From a checkpoint of a small transformer trained on Wikipedia.
Architecture: rotary positions, no biases in attention or MLP.
Training: a variant of Muon for these matrices, 152M tokens, 9733 steps.
MLP neurons of a small language model. Each row is named by its layer, matrix (gate and up: input weights) and neuron, and shows model dimensions 80-143. Each number is 50 + 10 x the weight over its row's rms, rounded and kept within 0 to 99. A neuron's up and down rows have the sign that makes its largest values positive.
After each neuron's rows, "fires after" lists the tokens most often just before its 100 highest values on Wikipedia text that the model never trained on.

L5.gate360:39 61 66 68 44 62 57 68 62 48 42 41 42 46 43 57 40 40 48 68 53 47 29 59 64 68 68 66 33 56 52 48 53 65 42 50 47 63 47 56 53 40 43 57 45 60 54 34 56 46 48 56 52 54 58 49 49 42 45 32 52 60 43 64
L5.up360:54 50 42 54 68 46 56 45 35 51 49 42 42 50 41 32 45 60 48 45 51 35 35 37 49 55 49 41 54 34 51 40 52 83 37 34 33 38 51 49 46 49 31 40 63 57 53 55 48 54 37 42 36 37 61 49 63 47 42 52 72 59 60 39
fires after: " f", " N", " F", "our", " he", " R"

L2.gate584:36 51 64 48 28 44 34 64 31 56 35 64 59 56 57 67 48 50 35 69 36 46 41 49 45 48 50 38 48 49 63 63 62 39 58 62 53 46 60 56 65 40 57 55 50 38 42 57 32 64 64 49 55 64 54 37 33 43 52 51 60 37 58 55
L2.up584:39 43 69 49 46 45 47 48 57 52 53 30 45 50 48 38 58 42 42 44 55 59 46 58 27 30 81 68 52 61 58 46 47 42 54 46 46 27 57 47 39 21 48 50 51 52 42 53 44 48 41 51 57 32 56 49 33 52 43 47 51 31 66 35
fires after: " E", " W", "ot", " D", " L", "E"

L2.gate85:40 55 54 55 37 44 48 65 53 58 29 38 38 40 48 42 67 51 55 59 48 53 40 46 50 44 45 63 62 42 48 55 44 52 49 74 54 54 48 39 45 49 35 48 52 42 43 55 43 35 39 47 57 76 53 45 59 43 52 39 50 66 43 58
L2.up85:36 60 38 45 72 40 62 33 31 45 46 54 44 58 38 41 44 32 69 67 37 53 36 43 47 58 43 48 50 61 52 53 33 56 59 61 63 40 45 55 34 51 69 45 43 45 52 37 46 41 29 39 48 46 52 35 37 54 43 46 55 45 45 58
fires after: "ubl", " f", " pro", " F", " M"

L2.gate125:49 47 28 44 58 52 48 34 45 56 73 48 49 48 62 54 44 40 58 42 60 40 46 41 64 57 49 40 45 33 57 51 51 41 37 49 58 50 48 55 29 49 56 58 37 43 60 30 40 41 40 56 58 60 56 45 55 50 44 60 28 65 53 62
L2.up125:54 36 49 41 51 49 31 53 49 43 46 36 44 49 53 48 44 59 59 58 49 60 48 51 51 55 52 52 51 37 45 54 46 42 39 48 62 42 59 39 56 43 47 57 54 64 58 41 71 60 32 78 41 61 38 41 48 63 43 59 47 47 57 74
fires after: " m", " s", " st", "i"

L2.gate451:61 48 49 51 48 43 46 45 47 49 38 52 37 60 41 51 67 44 48 63 43 48 44 38 54 34 48 53 50 53 45 59 46 57 41 67 49 43 58 42 36 52 49 65 23 59 39 48 50 68 52 53 42 44 45 56 56 55 44 53 26 64 62 57
L2.up451:43 58 38 47 46 35 67 57 68 53 45 59 50 54 46 44 34 54 46 63 38 52 63 49 57 41 51 61 47 62 28 38 48 51 44 44 57 35 48 43 40 72 57 55 46 37 48 52 44 36 52 34 37 46 53 36 28 52 63 50 52 63 41 59
fires after: " f", " F", " T", " E", " c", " m"

L2.gate16:40 41 58 62 41 30 38 55 49 57 54 56 59 53 56 51 41 47 46 37 50 32 36 62 46 56 61 45 51 50 47 66 62 49 60 48 47 56 60 62 54 38 40 45 45 36 50 50 49 67 50 46 46 47 21 36 77 48 61 66 51 56 57 60
L2.up16:30 45 45 55 37 49 42 47 44 48 50 46 56 44 59 47 56 56 52 41 49 51 56 62 65 48 74 53 48 60 53 49 66 34 49 47 52 54 41 47 55 56 54 59 41 17 57 36 42 65 28 48 55 47 37 49 39 50 49 55 56 33 29 42
fires after: " E", "re", " L", " pl", "E"

L5.gate468:47 64 52 61 47 49 26 50 48 44 56 51 46 65 42 41 50 42 40 46 37 51 46 45 58 54 53 65 63 63 47 62 59 46 44 57 37 52 55 48 46 35 43 43 46 46 48 65 57 36 48 29 46 47 50 50 32 59 39 43 64 55 48 35
L5.up468:56 39 48 61 61 52 64 57 49 58 52 30 53 36 39 66 69 49 61 39 38 50 46 35 44 75 55 59 59 57 47 61 39 55 62 74 47 52 59 24 44 55 56 59 56 61 39 60 38 54 40 55 57 38 46 67 51 74 47 53 42 59 51 43
fires after: " ", ",", " c"

L5.gate532:51 46 35 54 69 35 50 48 61 51 57 51 61 45 33 34 57 41 59 44 45 62 60 48 65 45 59 50 32 55 41 49 48 47 37 60 69 53 54 58 48 32 72 51 44 51 52 70 53 36 66 53 46 56 44 46 56 34 72 48 58 54 65 65
L5.up532:51 52 42 58 49 52 33 60 53 67 59 50 52 52 39 43 57 38 70 55 52 39 39 50 38 60 36 61 54 38 54 51 30 52 48 45 68 61 61 50 39 36 44 40 40 56 54 45 59 52 52 52 59 44 45 42 42 39 32 54 31 28 41 65
fires after: " s", " h", " m", "ign", "y"

L5.gate166:40 47 55 49 59 63 34 41 44 59 47 40 64 42 60 37 27 49 49 52 31 58 21 40 41 59 39 65 44 59 49 59 47 36 55 48 46 66 38 41 63 40 41 58 52 68 48 60 47 59 62 49 37 34 46 54 43 49 55 45 53 64 54 39
L5.up166:71 52 45 36 67 46 46 46 48 44 41 33 53 48 50 53 36 42 57 49 44 68 45 32 48 66 33 55 57 51 54 25 48 63 43 69 53 50 48 30 49 60 52 50 44 49 43 54 67 50 59 49 74 51 43 59 16 67 45 61 57 41 49 53
fires after: " ", " is", " t", " c", "y", "ou"

L2.gate156:54 36 53 59 56 47 51 63 42 65 45 59 51 69 42 51 55 57 54 48 49 55 53 39 49 55 51 36 39 75 52 52 51 38 46 61 45 64 55 50 45 54 51 57 32 54 51 41 61 49 41 30 56 57 37 34 61 46 62 50 37 52 61 29
L2.up156:48 52 53 59 59 45 54 40 53 65 57 53 58 51 50 51 40 59 59 42 63 58 49 50 43 41 56 36 65 30 25 54 76 74 37 55 54 37 49 55 53 67 51 39 60 60 60 49 66 61 44 41 75 53 60 55 28 60 56 30 48 56 43 43
fires after: " R", " s", " r", " res", " F", " n"